config = dict(
    n_layer=12,
    norm='rmsnorm',
    positions='rope',
    rope_fraction=1.0,
    tie_embeddings=True,
    lr_head=0.00428,
    train_tokens=133500000,
)
MLP neurons of a small language model. Each row is named by its layer, matrix (gate and up: input weights) and neuron, and shows model dimensions 80-143. Each number is 128 + 24 x the weight over its row's rms, rounded and kept within 0 to 255. A neuron's up and down rows have the sign that makes its largest values positive.
After each neuron's rows, "fires on" lists the tokens most often at its 100 highest values on Wikipedia text that the model never trained on.

L5.gate282 [127 119 118  71 121 174 114 129 107 115 170 121 160 144 145 143 158 136 143 120 122 133 143 116 135 146  90 120 135 158  82 135 126 137 117 123 123 104 101 144 117 127 109 138 148 144 119 153  99 149 163 125 120 139 157 127 105 106 140 100 118 137 104 118]
L5.up282 [141 163 108 124 140 139 117 107 100 152 144 102 151 134 184 131 134  86 136 138 111 131 119 163 127 128 117 100 142 132 124 154 148 145 101 140  69 127 136 109 140 132 144 140 153 158 146 113 132 152 146 166 154 119 134 106 121 101 121 104 141 108 128 166]
fires on: "\n", ":"

L4.gate273 [150  92 103 117 149 115  83 154 141  93 165 166 120 124 170 105 145 115 155 132 153 126 135  95 112 152 117 135 161 173 103 211 116  99 110 132 136 130 129 114 120 130 102 143 108 131  72 114 151 117 148 115  75 110  94 160 177 127 144 128 108 121 124 155]
L4.up273 [108 125 117 118 150 131 133  93 171 114 149 135 103 132 151 138 135 100 108 132 119 140 126 108 150 151 113 145  94 104 151 159  99 148 127  88 135 112 103 147 157  85 125 146 137 122 107 135 150 127 126  93 122 114 120 138 122 132 140 104 142 115 155  67]
fires on: " of", "n", "m", " an", "b"

L4.gate64 [111 113 124 113 137 114 111 150 188 109 161 129 173 107 117 166 134 133 129 169 132 101 128 108 151 123 132 159 158 160 137 105 174 112 131 112 141 129  96  87 136 132 136 136 127 109  57  75 147 117 140 142 115 166  94 165 139 135 144 149 118 124 110 147]
L4.up64 [122  88 128 113 114 172 149 107 128  90 145 137  98 133 121 152 131 132  84 112 129 133 150 129 123 134 116  88 140 174 157 150 132 146 135 166 166 115 126 122 135 158 142 121 137 128 163 110 177 124 121 107  86 133 118 155 116 176 101 112 100 142 102 102]
fires on: "b", "-", "k", "c", "n"

L5.gate7 [111 141 131 150 141 117 109 132 177 112 148 116 115 121 125 147 113 130  88 109 130 115 107 141 149  81 120 121 145 186 108 102 134 118 137  81 139 158 126 154 128 131 121 131  70  94 118 102 179 116 129 146 152 178 136 137 140 113 132 127 120 115 136 142]
L5.up7 [134 113 120 116 136 100 130 146 146  80 137 174 145 152 145  99 156  74 119 155 174 162 143 125 104 108 104 159 137 126 110  96 125  94 127 107 147 148 164 147 118 161 112 158  79 158  79  85 125 121 168 107 116 154 142 110 139 182 116 129 147 152 135 153]
fires on: ".", "s", "e", "us", "ka", "y"

L5.gate448 [106 177 140 165 129 134  97 134 131 117 135 139 136 126 106  88 134  94 168 141 137 113 124 136 124 147 112  97  83 123 126 170  99 198 156 143 145 111 108 103 150 128 124  95 167 138 105 112 119 172  97 100 114 134 137 124 164 102 124 117 141 114 115 105]
L5.up448 [174  91 153 100 155 110 109 120 140 120 109 162  98 147 100 141 104 121 109 159 153 173  91 156 135 108 125 163 110 110 117 190  97 112 132 163 138 104  83 111 110 109 110 104 118 118 157 148 144 141 137 163 140 152 149 125 136 145 152 132 163 125 107 141]
fires on: "o", "th", ";", " My", "G", "h"

L3.gate197 [151 123 183 124 132 145 109 153  88 138  98 109 123 131 151 129 134 132 121 136 132  79 148 129 103 129 127 105 109 138 128 119 115 134 140 124 111 107 123 143 162 104 145  74 112 151 130 121 138 171 126 152  45 130 125 177 127 117 118 113 134 136 135 147]
L3.up197 [132 141 154 109  91 192 116 139 105 136 153 132 169 130 157 143  81 152  85 119  74 129 126 128 145 171 107 123 144 150 113 119  83 125 123 109  97 162 135 122 146 128 106 128 123  75 118 160 121 113 111 175 102 154 146 113 187 142 137 124 153 120 179 123]
fires on: "ers", "5", "er", "ing", "6", "est"

L5.gate500 [176 142 164 109 107 127 137 124 115 116 155 170 158 159 138 159 152 139 152 142 111 126 124 131 109 128 108 132 108 115 193  90 104 164  95 111 104 138 171 110  86 155 116  84 160 127  73 161 127 122 124 163 115 114 106 129 133  98 122 150 194 106 112 165]
L5.up500 [148  88 143 108 140 208 124  96 134 132 143 127  94 124 161 140 113 144 121 133 190 131 146 111  98 116 102 124 106 123  99 135 102 109 113 150 130 182 187 120 129  93 131 120 149 139 136 105 156 107 108 154 110 121  86 113 109 122 121 160 159 104 155 139]
fires on: " United", "–", "°", " U", "-"

L3.gate450 [120  97 101 134 131  92  73 122 106 114 118 149 115 137 166 170 148 109 166 108 122 188 118 179 158 110 118 158 123 134 131 132 137 133 114 119 105 137  97 108 144 130  98 113 150 116 109 100 136 149  88 146 134 121 133 158 137 103 179 128 144 127 101 102]
L3.up450 [ 94  84 119 126  87 125 167  98  97 139  78 110 119 128 167 162 128 131 116 126 142 169  98 135 127  84 165 122 165 151 187 111 149 130 103 130 114 148 105 104 166 138  85 121 115 166 127 121 167 121 104 121 119 170 142 136 130 136 133 155 139 163 174 135]
fires on: " as", "),"

L8.gate503 [121 156 106 156 165 135 166 106 146 146 145 122 123 127 121 118 143 158 146 134 125 156 138 144 124 108 127 107 132 120 141 134 122 114 126 107 190 137 166 117 100 142 159 138 121 104 135 150 135 115 109 135 159 129 130 148 113 154 116 187 102 151 101 113]
L8.up503 [113 105 113 101 136 128 129 135 103 140 110 152 142 139 157  94 128  83 153 116 164 117  97 119 111 124 175 153 130 133 168 164 179 182 121 152 136 142 119 160 130 128 149 163 132 117 105  84  96  97 125 175 119  85 162 102 140 104 116 109  74 150 106 113]
fires on: ",", " and"

L3.gate134 [113 103 117 121 134 131 100 114 116 165 131 150 134 144  98 170 120 114 167 149 152 137 131 147 127 147 144 183  97 149  96 100 144 158 127 118 100 128 114 141 159 138  91 140 148 111 111 132 109 117 123 165 137 136 139  71  92  97 163 155 143 124 149 138]
L3.up134 [ 97 100 141 171  62 123 131  93 144 154  99 116 155  98 150 124 109 163 107 125 119 145 123  97 112  75 120 124 147 170 144 121 104 131 130 128 123  97 143 130 167 135 145 120 139 120 118  83 106 106 126 151 109 159 131  89 130 127 114  98 125 149 160 160]
fires on: "),", ").", ")", "s"

L8.gate420 [104 158  93 119 120 131 159 141 159 151 120 142 152  81 170 156 122  71 176 154 126  88 116 133 103 144 166  88 115 161 139 137 105 141  90  96 144 129  92 131 101 177  77 133 134 154 154 152 119 151 150 170 117 102 153 107 107 157 111 120 127  97 121 145]
L8.up420 [ 87 132 126  91 114 117  92 102  66 116 108 110 184 106 119  78 151 125 141 129 113  95  87 155 127 153 107 105 124 125 111 121 154  61 149 155 129 161  96 117 160 105  99 146 108 136 118 124 115 161 165 146 122  78 117 130 137 144 125 138 142  91 153 165]
fires on: " in", " for", " of", " among", "tra"

L4.gate220 [153 109 123 119 150  97 156 113 114 145 159 120 144 171 139 142 103 106 109 109 114 115 156 132 140 114  92 104 115 122 111 118 115 172 157 101 131 161 137 166 116 102  94 125 133 113  97 147 130 133 150 185 122 149 104 174 123 110 107  96 135 147 139 125]
L4.up220 [ 68 110 110 136 126 114  91 134 165 190 138 133 141 128  93 124 125 103 112 117 111  85 100 155 156  96 126 120 122 135 109 136 133 117 153 140 151  96 136 165 143 112 130 158 159 128 124 106  85 161 126 111 133 108 136  87 151 105 146 104 101 119 109 141]
fires on: " A", "a", "e", "A", ":", "h"

L3.gate131 [143 101 102 134 135  80 104 119 184  96 149 140 126 136 149 129 127 128  93 120 146 164 102 113 131 135 130 105 146 134 170 185 181  88  73 121 146 133  89 105 197 120 120 121 123 123 133 127 144 134 171 148 145 140 117 150  77 163 126 158  81 120 164 169]
L3.up131 [ 91 132 117 126 119 114 108  79 166 118 160 145 112 121 154 115 133 112 135 134 163 118 140  69 150 164 143 123 141 116 184 141 161 129 105 148 100 166 101  89 162 138 107 141 149 111 107 126 168 109 166 177 115 123 103 112 142 132 133 130  96 145 154 116]
fires on: "m", "n", "l", "ong", "p"

L8.gate375 [151 122 137 119 111  70 119 110 117 165 111 143 114 131 107 128 115 126 128 138 141  96 134 135 154 130 124 133 138 163 119 137 176 171 143 153 142  98  97 131 119  93  47 111 163  78  99 117 106 161 145 152  97 120 112 143 102  85 132 107  94 114 121 156]
L8.up375 [117 110 119 143 128 155  86 158 135 182 155 146 133 136  79 110 149 119 139 130 145 145 149 110 128 172 124 104 128 130 130 149 127 165 108 134 155 145 178 157 146 143 104 135 100 115 147 138  89 114 151 120  76 152 122 103 155 159 144 105 136 129 155  90]
fires on: "A", "U", " no", " No", "un", " A"

L8.gate291 [102  98 143 135 131 123 150  93 168 165 126 157 147 124 127 122 144 134 108 139 121  67 170  92 139  87 123 153 117 144 165 136 111 186 147  85 120 106 116 107 121 116 147 137 154 138  96 169 128 126 185 101 141 201 132 153 123  93  99 122 125 147 111  92]
L8.up291 [114 137 119 131 124 146 114 167  87 129 132 119 119 111 146 106 127  90 105 147 130  99 137  89  32 114 128 110 141 145 115 109 105 134 180 148 133 120 147 128 131 139 103 144 147 165 129 128 125 140 106 209 166 143  96  85 101 170  73  65 148 117 115 127]
fires on: "-", " /", "ir"

L9.gate82 [107 167 153 136 125 147 134 121 140 112 142 124  99 116 143 100 117 124 157 132 139 124 125 118 162 160  94 123  81 102 113 114 147 150 143 144 107 121 103 146  94 103 104 119 140  90 110 130 138 130 159 138  98 124 126 120  94 144 150 120  79 120 131 150]
L9.up82 [138 131 129 102  87 119 153 118 125 120 160 131 165 123 131 130 105 117 149 128 107 153 145 103 157 131 109  95 119 121  98 155 143 116 174 104 117 131 133 135  93 109 126 125 130 116 111 156  95 115 138 177 117 134 157  99 123 111 127 113 128 169 170 159]
fires on: ".", " |", ";", ")."

L5.gate451 [116 149 175 109 171 132 122 104 105 118 127 161  84 105 178 128 102 165 117 121 144 163 124 153 112 132  89  80 128  93 149 113  92 113 171  94 115 118 105 109 105 104 106  89 140 134 111 122 137  93 105 183 134 129 111 110 119 109 140 100 192 133 164 122]
L5.up451 [156  89 168 115 134  90 143 119 106  91 145 169 106 180 159 103 113  74 145 124 107 103 155 146 102 110 124 130  85 142 158 129 101 111 168 101 124 155 177 113 138 116 131 108 173  99 112 167 105  87 128 149 151  80 112  95 131 138 136 143 132 155 161 142]
fires on: " |", " United", " University"

L9.gate327 [144 136 116 119 112 104 104 117 117 144 139 136 115  99 151 124 128 166 132 169 111 110 113 142 105 138 162 148  94 106 113 197 139 167 153 140 100 160 115  83 120 121  65 159 167 150 124 140 118 150 118 130 162 134 137 139  93 101 120 143  87 126 131 145]
L9.up327 [134  92 102 135 131 129 138  84 105 147 136 175 102 113 117 164  93  87 154 155 121 102 124 144 149 140 116 121  90 171 159 123  81 184 126 118 133 144 131 155 143 139  65 144 149 167 115 144 149 125 134 148 135 107 158 114 125 128 113 153 113 170 133 105]
fires on: "°", "′", "N", "″", " /", " mi"

L5.gate30 [162 148 120 109 117 129  93  93 114  94 143 121 137 154 117 123 128 126 161 122 114 123 155 129 165 160 123 148  92 111 119 142 144 163 140 115 117 143  92 139 108 131 103 111 120 111 135 133 130 136 137 115  98 178 154 109 100 139 153 144  66 122 154 117]
L5.up30 [127 134 108 109 145 158 136  77 122 126 190 130 112 167 127 151 131 107 148 134 143  84 205 117 170 120  68 127 136 129 141 161 129 176 103 106  94 123 130 115 108 129 104 114 145 146 103 124  94 144 121 116 114 145  91 129  96 102 148 170  89 129 135  95]
fires on: "\n", "°", "″", " UTC", " ±%"

L5.gate68 [173 163 146 137 123  80 128 153 128  83 155 132 148 145 135 118  94 123 102 110 115  98 142 172 147 123 128 144  90 120 144 140 112 133 161 106 111 138 109  99 146 112  90 111 153 136 100 153 113 147 142 166 141 111 144 125 101 111 133 151 122 125 153 145]
L5.up68 [106 151 169 166 156 108 114 131  63  82 126  89 117 153 147  66 108 113  74 132 141 107 112 156 100  90 179 135  92 138 129 123 120 147 125 124 130  90 152 118 139 118 109 127 140 128 102 116 152 161 132 108 131 120 116 110 140 148 147 149 117 148 144 136]
fires on: ",", "\n", " |", ".", ";", ")"

L9.gate328 [ 67 131  91 203 115 152 180  97 141 102 153 148 131 133 142  77 104 137 111  98 103 142 113  92 121 122 132 130  65 145 135 150 181 116 179 127 169 145 107  87 140 146 146 131 139 137  89 133 120 125 118 119 120 124 124 126 115  95  91 115 124 122 120 133]
L9.up328 [138 124  77 103 129 129 191  91 101 145 132 161 111 125 148 124  89  76 123 111 166 110 131 148 115 155 148 116  93 140 105 155 114 129 122  95 125 151 115 144 149 135 159 155 150 136 118 115 148 124 133 109 122 110  99 126 102 159 131  94 100 132 144  40]
fires on: " and", " —"

L9.gate174 [152 126  82 123 112 103 148 127  99 119 148 180 140  87 136 128 151 113 150 124 118 159 130 132 114 166 122 152 137 118 177 116 121 149 117 174 186 116 114  89 132 102 101 125 125  74 120 134 159 128 163 137 152  72 119 119 117 120  99 111 134  82 173 140]
L9.up174 [125 134 129  96 134 122  93 165 108 101 142 120 166 115 158 166 110 140  99 118 121 125 123 123 141 129 128 137 169  90 158 145  87  85  90 160 178 148 112 101 135 113  77 159  97  73 139 104 134 125 127 123 109 144 133 119 132 157 117 170 133  60 107 174]
fires on: "3", "5", "0", "4", "6", "8"

L9.gate489 [156 203 117 116  84  97 166  98  92 114 143 156 143 143 154 129 147 122 134 129 132 133 104 142 129 117 147 152 130 155 175 100 137 152 134 111 153 124 144 130 117 145 113 152 130 116 128 147 133 158 109 150 106 112 119 110 120 124 111 162 141  98 137 144]
L9.up489 [ 99 107 146 137 145 136 179 154  94 151  87 138 151 134 149 130 143 146 121 154 135 112  95 112 133 147 124 134 105 123 181 165 129 138 140 143 159 114 109 122 163 117 140 129  97 157 142 153 171 109  88 168 134 140 167 119 114 159 135 150 139 103 133 117]
fires on: "9", "3", "0", "2", "5"

L5.gate507 [136 158 118 150 141 141 115 105 101 137 118 139 136 146  95  96 166 155 158 139 136 141  96 116 128 143 161 172 124 154 150 113 124  94 124 120 121 116 131 131 153 184 159 138 149  85 128 153 107 116 152 156 146 186 125 154 102 133 124 105 150 149 112 148]
L5.up507 [111 144 119 102 131 105 104  86 103 106 138 104 134 117 110 102 154 122 139  94 143 106 124 164 121 150 116 137 119 134 177 141 132 120  92 129 131 181 133 146 163 120 156 101 157 117 104 124 106 124 124 172 120 152 154 149 129  80 148 118 147 120 163  96]
fires on: ",", "ly", " not"

L9.gate3 [169 156 111 123 102  99 105 106 127  97 160 159 130 109 118 115 143 103 128 164 114  92 147 132 131 131  84 113 139 137 121 161 181 151 127 115 117 181 104 128  95 167 140 129 128 114  99 175 130 153 149 131 156 116 127  92 118  92 164 150 111 133 158 113]
L9.up3 [132 131 108 145 121 143  90 105 115 110 120 172 115 138 125  98 146 152 135 140 185 159 174 129 121 114 181 115 128 145 145 118 157 133  96  86 118 177 141  84 105  98 146 115 151 108 136 149 119 137 120 100 143 130 164 119 106  89 126 141  99 143 173 108]
fires on: "°", ")", "′", "″", " ±%", "%"

L9.gate264 [122 135 124 114 131 164 155 141 155 149 157 162 185 103 150 156 127 132 169 162 110 123 149 117  79  79 121 102 121 136 133 151 134 153 133  86 131 153 155 131 173 163 121 152 135 133 130 106 110 117 111 140 126  74 168  76 137 152 134 123 127  90 119 145]
L9.up264 [ 86 146 185 152 128 122 133  84 122 114 104 121  96 112 112 104 124 118 147  95 151  77  98 162 142 125 134 142 153 163 163 114 148  70 169 103 156 178 125 145 164 124 108 122 148 119 127 129 139 164 125 114 112 156 157 171 119 132 190 131 118 115 127 118]
fires on: " of", " in", " a", " correspond", "connect"

L3.gate314 [156  85  95 171 112 121 136 126 149  91 130 136 133 119 126 111 131 124  98 134  92 125 135 149 128 103 151 117 129 129 117 116 139 133 152 125 143 144  96 115 135 142 161 151  66 154 130 106 123 108 142 133 167 131 129 120 109 174 122 137 153 153 110  94]
L3.up314 [122 156 129 162 170 164 154 139 113 154 182  98 160  92 145 104  81 134 124 125 158 118  94 108 126 105 126 120 127 139 115 146 194  95 136 123 153 141 120 138 131 130 106 206 150 138 152  96 152 131  95 133 115  89 123 160 137  90 104 144 127 164  71 115]
fires on: "es", "s", ",", " Ha", "a"

L3.gate472 [101 102 115 110 132 124 126 134 158 129 128 135 130 108 139 146 174 101  67 124 127 100 118 110 152 114 155 112 126 153 102 120 155 153  98 165  81 162  75 114 139 171 141 117 124 145 129 140 135 129 161 145 150 151 107  89 142  97 120 104 118 137 173 156]
L3.up472 [109 146 113 120 142 100 140  90 149 127  74 122 171 131 141 131 181 135 103 123 175 153 133 138 153 119 159 123 173 122 154 133  90 166 145 124 124  75 118  62 113 133 121 113 172 165 105 132 133 118 114 142 155 157 116 124 106 104 140 181 137 111 158 131]
fires on: ":", "et", " →", "d"

L4.gate281 [144 130 142 183 115  98  95 148 155  87 150 140  92 103 121 136 133 152 175 124 130 124 125  93 171  79 148 128 135 122 118 138 132 125 116 176 148 107 115 128 150 114 176 165 194  93 137 112  79 106 131 123 140 110 106 143 163 140 153 150  90 107 110 130]
L4.up281 [141 151 178 114 143 132  83  88  81 112 140 136 123 151  94 156 138 146 114 124 143 134 152 122 138 101 123 199 141  66 121 138 121 114  96 137 136 132 130 124 106 156 182 139 151 108 108 162 157 131 113 121 102 101 109 120 107 151  99 109 118 160 116 131]
fires on: "ar", "c", "a", "it", ","

L3.gate75 [128 103 123 126 101 143 143 143 154 112 132 154 120 119 125 135 106  99 116 136 172 130  91 108 120 133 102 107 115  87 128 142 116 134 104 119 121 133 129  68 141 204 192 106  87 150 112 117 144 113 171 124 147 136 132 122 130 115 114 131 141 111 123  88]
L3.up75 [ 69 142 126  76 123 136 110 120 104 101 150 140 127 119 112 156 159 117 114 120 151 115 136 168 152  99 179  96 131 115 127 142  42 117 137 136 125 123 152 130 148 144 132  91  94 137 139 145 151 118 158 140 148 202  82  96 136 152 160 132 168 109 120 132]
fires on: "d", "r"

L4.gate464 [149 171 136 131 123 110 119 149 107  81 111 182 147 124 120  87 145  88 123 172 154 122 140 171 107 127 128 148  91 157 119 144 113 100 145 129 101  99  82  88 143 132 125 137 109 157  91 134 131 130 163 141 133 139 141  97 152 128 161 102 143 171  86 136]
L4.up464 [140 148 151 148 137 166 120 106 109 174 105 166 123  84 116  98 149 159 165 100 129 162 128 179 153 138 176 105  92 104 152 159 126 142 189 110 148 108 129 116  83 146 107 119 158 137 104 174 117 126 159 126 151 145 176  98 145 163 106 115 148 126 107 154]
fires on: "o"

L9.gate477 [130  95 127 141 117 140 148 160 132  97  86 134 134 114 125 127 114 150 110 151 144 122 155 143 147 111 153 157 146  98 152 177 107  96 173 130 105 154 100 114 122 128 133 156 121 128 144 154 121 161 169 123 122 164 134 107 159 160  77 129  86 133 104 134]
L9.up477 [114 117  93 116 130 146 142 146 137 122 123 137 152 160 113 144 100 127 145 109 153  88 152 121 162 105 157 163 137 128 110 146  92 108 138 119 101 161 141 130 180 102 116 165 167 130 114 147 127 162 156  77 126 164  89 147 140 112  92 111 120 120  88 162]
fires on: ",", " to", "\"", "B", "M", " "

L5.gate496 [157 152 142 131 108  83 105 138 115  89 123 128 194 133 137 171 116 155 118 111 141 113 151 153 181  91  97 138 137  89 112 119 111 136 101 165 120 104 108 143 139 103 105  91 112 122 136 137 154 116  99 126 147 111 120 144 150  94 174  99  94  53 127 110]
L5.up496 [149 133  80 117 143 167 138 138 151 107 119 126 171 135  92 146  99 139 126 137 157 107  92 128 144 121 120 147 131 154 146  57 103 112 109 133  63 150 140 123 138 122  98 151 118 112 136 124 152 167 114 168 146 137 125 160 108 103 151 196 104 164 147  83]
fires on: "0", ",", "1", "il", "9"

L9.gate68 [105 147 137 126 128 130 132 105 112 122 120 134 104 113 171 115 156 156 132 151 138 112 142 153 109 138 169 121 116 160 123 100 177 121 151 109 129  85 145 136 122 136 148  92 122 184 132 141  65 160 145 155 153 149 159 110 150  92  97 141 132 121 149 158]
L9.up68 [ 83  85 156 133 103 156 116 142 121 147  95 125 117 126  99 152 111 169 125 140 116 128 125 176 127  95 156 165 161 125 102 174  97 120 111 109 170 127 131 127 141 126 117 174 140 126 160 128 125 109  97 109 104  74 135 111 173 141 125 110 157 144 122 135]
fires on: "4", "0", "5", " Sa", "6", "7"

L3.gate225 [129 150 105 100 131 124 154 140 119 118 143 130 113 146 116 134 146 138 120 119 135 112 179  96 146 165 150 117  81 165 101 121 110 176 148 157 122 182 187 125 107 147 119 138  99  90 145 156  99 101 169  80 118 135  99 147 101 143 161  90 132 103 109 126]
L3.up225 [110 155 102 177 116  92 138 131 143 118 134 130 141 139 178  99 115 145 180  60 136 126 140  99 138 126 113 165  78 113 132 139 148 165 130 146 116 153 176 106 138 173 108 103 142 160 130 148  75 141 137 140 127 119 150 153 136  91  93 131 100 135 141 206]
fires on: "al", " Al", "Al", "t"

L8.gate507 [101 189  90 163 127 111 114 104 122 125 126  69 158 132 126  94  96 137 111  97 116 149 136 155 103 151 120 128  99 172 113 101 150 153 119 139 104 140 163 193 118 145 118 105 124  91  97 126 127 133 114 152  97 158 136  88 109 151 127 145  82  91 154 157]
L8.up507 [ 88 192 122 143 100 100 179 100 135 155 119 101 166 125  85  93 136 145 117  98 151 141 121 106 151 155 100 104 125 152 120 109 156 139 137 136 137 163 126 134 111 137 145  96 162 107 129  90 133 134  81 161 121 112 130 154 121 131 136 138 119 189 111 103]
fires on: ".", ".\"", " ==", "==", "\".", " |"

L3.gate234 [109 107 153 120 176  78 137 131 125 138 123 117 154 137 134 108 122 101 139 128 155 137 125 143 165  82 168 122 121 133  81 138 138 120 103 113 103 120 111 127 128 107 123 165 113 136 111 156  92 163  99 109 149 178 167 135 141 123 100 174 160 134 102 115]
L3.up234 [121 111  98 137 132 138 165 133 154 109 155 126 120 132 136 116 147  90 113 154 148 141 140 109 143 102 154 176 125 103 144 138 151 156 143 109 111 137 129 155  98 146 112 129 108 106 150 124 140 154 151 142 121 152 126  92 128 165 145 127 173 128 113 136]
fires on: "-", "e", "o", "y"

L5.gate40 [114 112  95  94 149  97 113 129 147 142 135 131  94 126 118 102 112 135 142 142 137 135  79 123 141  95 122  77 128 130 119 119 131 133 137  87 144 150 149 117 100 179  95 161 120 155 107  78 146 175 138 111 154 161 125 139 126 124 109 149 122 105 110 123]
L5.up40 [157 164 144  91 143 124 127 154 136 142 161 126 150 139 128 143 138 161 138 153 104 167 165 149 115 127 169 143 137 137 163 116 133 136 103 115  90 162 179 162 193 146  99 175 140 117 145 106 130 138 154 142 148 140 165 138 135 123 144 131 124 126  88 149]
fires on: "s", "ed", "ing", " located", "-", "e"

L4.gate456 [129 117 151 143 145  88 123 120 135 117 130 159 120 126 108 135 112 137 117 140 120  93 137 152 112  97 124 164 106 128 118 124 117 107 143  82 169 138 151 103 112 152 117  96 159 131 120 134 160 123 151 129 145 145 146 138 150 124 103 109 131 155 107 163]
L4.up456 [149 154 108 102 127 137 142 102 125 162 137 154 144 115 151 131 125 106 136 109 196 140 132  87 131 137 141 154 150 182  97 116 131 115 179 137 185 153 128 132 130 116 125 139 128 129  97 167 132 109 114 140 108 113 150 119 105 118 113 114 167  83 156 126]
fires on: "–", "/", "-"

L3.gate278 [103 147 137 119 142 145 147 117  73 144 141 130 127 128 167 133 153 142 134 150  99 139 126 151 136 140 116 157 127 129 122 128 118 140 141 106 105 154 126 114  99 119  71 189 165  97 131 102  73 171 115 114 128 175 148 108 146  73  91 126  97 106 104 115]
L3.up278 [113 139 106  94 117 139 127 105 118 121 121 108 120  89 141 109 128 156 160 145  92 131 133 112 123 141  95 102 105 127 136 114 147 148 106 144 113 136 141  94 104 128 115 159 157 113 154 149 123 154 122 152 137 111 128 172  80 101 139 116 118  59 147  95]
fires on: " for", "N", " office", ":"

L4.gate122 [137 143 119  95 176 141 148 174 151 133 150 111 154 101 133 135 158 113 124 162 147 107 163 114 123 130 158 137 111 116 131 145 144 149 140 170 134 136 126 138  99 155  86 108 144  33 160 130 117 149  94 151 120 133 138 152 143 121 143 159 122  99 129 145]
L4.up122 [187 131  94 128  89 133 157 174  67 132 118  89 159 118 119 139 109 114 119  97  94 121 156 147 105 105 110 114 124 160 122 138 144 130 137  96 129 139 120 116 111 145  89  86 114 111 127 169 119 158  85 118 115  96 127 118 148  91 151 111 123 150 137 128]
fires on: "al", "ive", "able", "ative", "ible", "ap"

L9.gate484 [ 94 147 124 162 122  70 110 141 179  93 145 123 115 133 114  98 135 140 113  89  85 113 148 157 117 177  45 124 130 153 143 186 173  86 128 109  89 106 139 134 118 164 124 114 106 127 120 117  86 136 156 106 139 135 168 126 144 128 119 119  76 135 138 150]
L9.up484 [ 73 154 126 149 141 137 136 112 141 122 159 122 173 143 129  92 156 179 113 108 151 132 114 149 125 132  85 128 121 166 117 138 166 139 114 150 146 154 113 116 148 119 128 118 112 137 108  86 116 119 128 150 138  81 108  88 114  97 107 107 105 114 123 130]
fires on: "."

L9.gate296 [109 141 110 125 140 122 117 108 104 119  98 155 115  94 104 118 149 154 148 120 127 109 143 159 126 137 115 125 109 101  90 156 166  86 131 169 133 156 150 111 145 136 125 164 140  85 107 136 116 160 123 122 144 113  88 128 125 110 134 145  95 123 104 136]
L9.up296 [135  77 169 124 197 151 123 134 106  92 107 157 111 130 136 101 138  86 138 168 113 117 140 155  82 117 120 146 109 140 124 118 160 158  95 150 131 122 135 151 145 132 142 131 181 125 100 114  87 167 138 124  85 127 150 156 107 173 139 109 107  96 108 133]
fires on: " on", " –", " and"

L8.gate224 [125 142 154 101 124 127 170 159 111  75 135 158 129 143 129  78 121 121 166 117 112 109  87 124 153 117 110 116  95 139 148 130 124 104 158 137 118 116 128 146 107 150 126 102 125  93 119 140 152 150 159 122 123 121 126 170  95 130 144  98 107 124 115 109]
L8.up224 [133 171 114 164 172 167 161 149 122  83 157 151 134 145 125 123 100 113 105 139 117 148 153 144 106  95 130 136 178 101 114 129 139  78 145 101 140 133 132 124  66 153 154  93 116 127 116 151 161 122 131 105 123 108 129  79 130 122 113  82  97  88 129 163]
fires on: "0", " |", "\n", " (", "1", "4"

L8.gate202 [126 149 132 185  95  74 111 155 150 111 102  93 144 137 119 141 131 114 115 106 151  57 153 154 158 116  98 105 121 122 138 148 113 178 140 143 117 157 144 126 121 114 151 128 162 118  87 134 178 119 105 188 161 119  68  91 125 109 150 159 122 107 103 158]
L8.up202 [138 109 115 157 118  44 123 100 155  90 146 135 159 135 126 132  85 118 121 118 140  77 122 157 138 133 124 110  83  85 150 112  96 134 147 141 114 106 166 140 105 123 130 140 161 146 120 114 102 120 148 106 166 130 121 118 120 123 115 132 125 156 104 114]
fires on: ",", "in", "ri", "il", "n"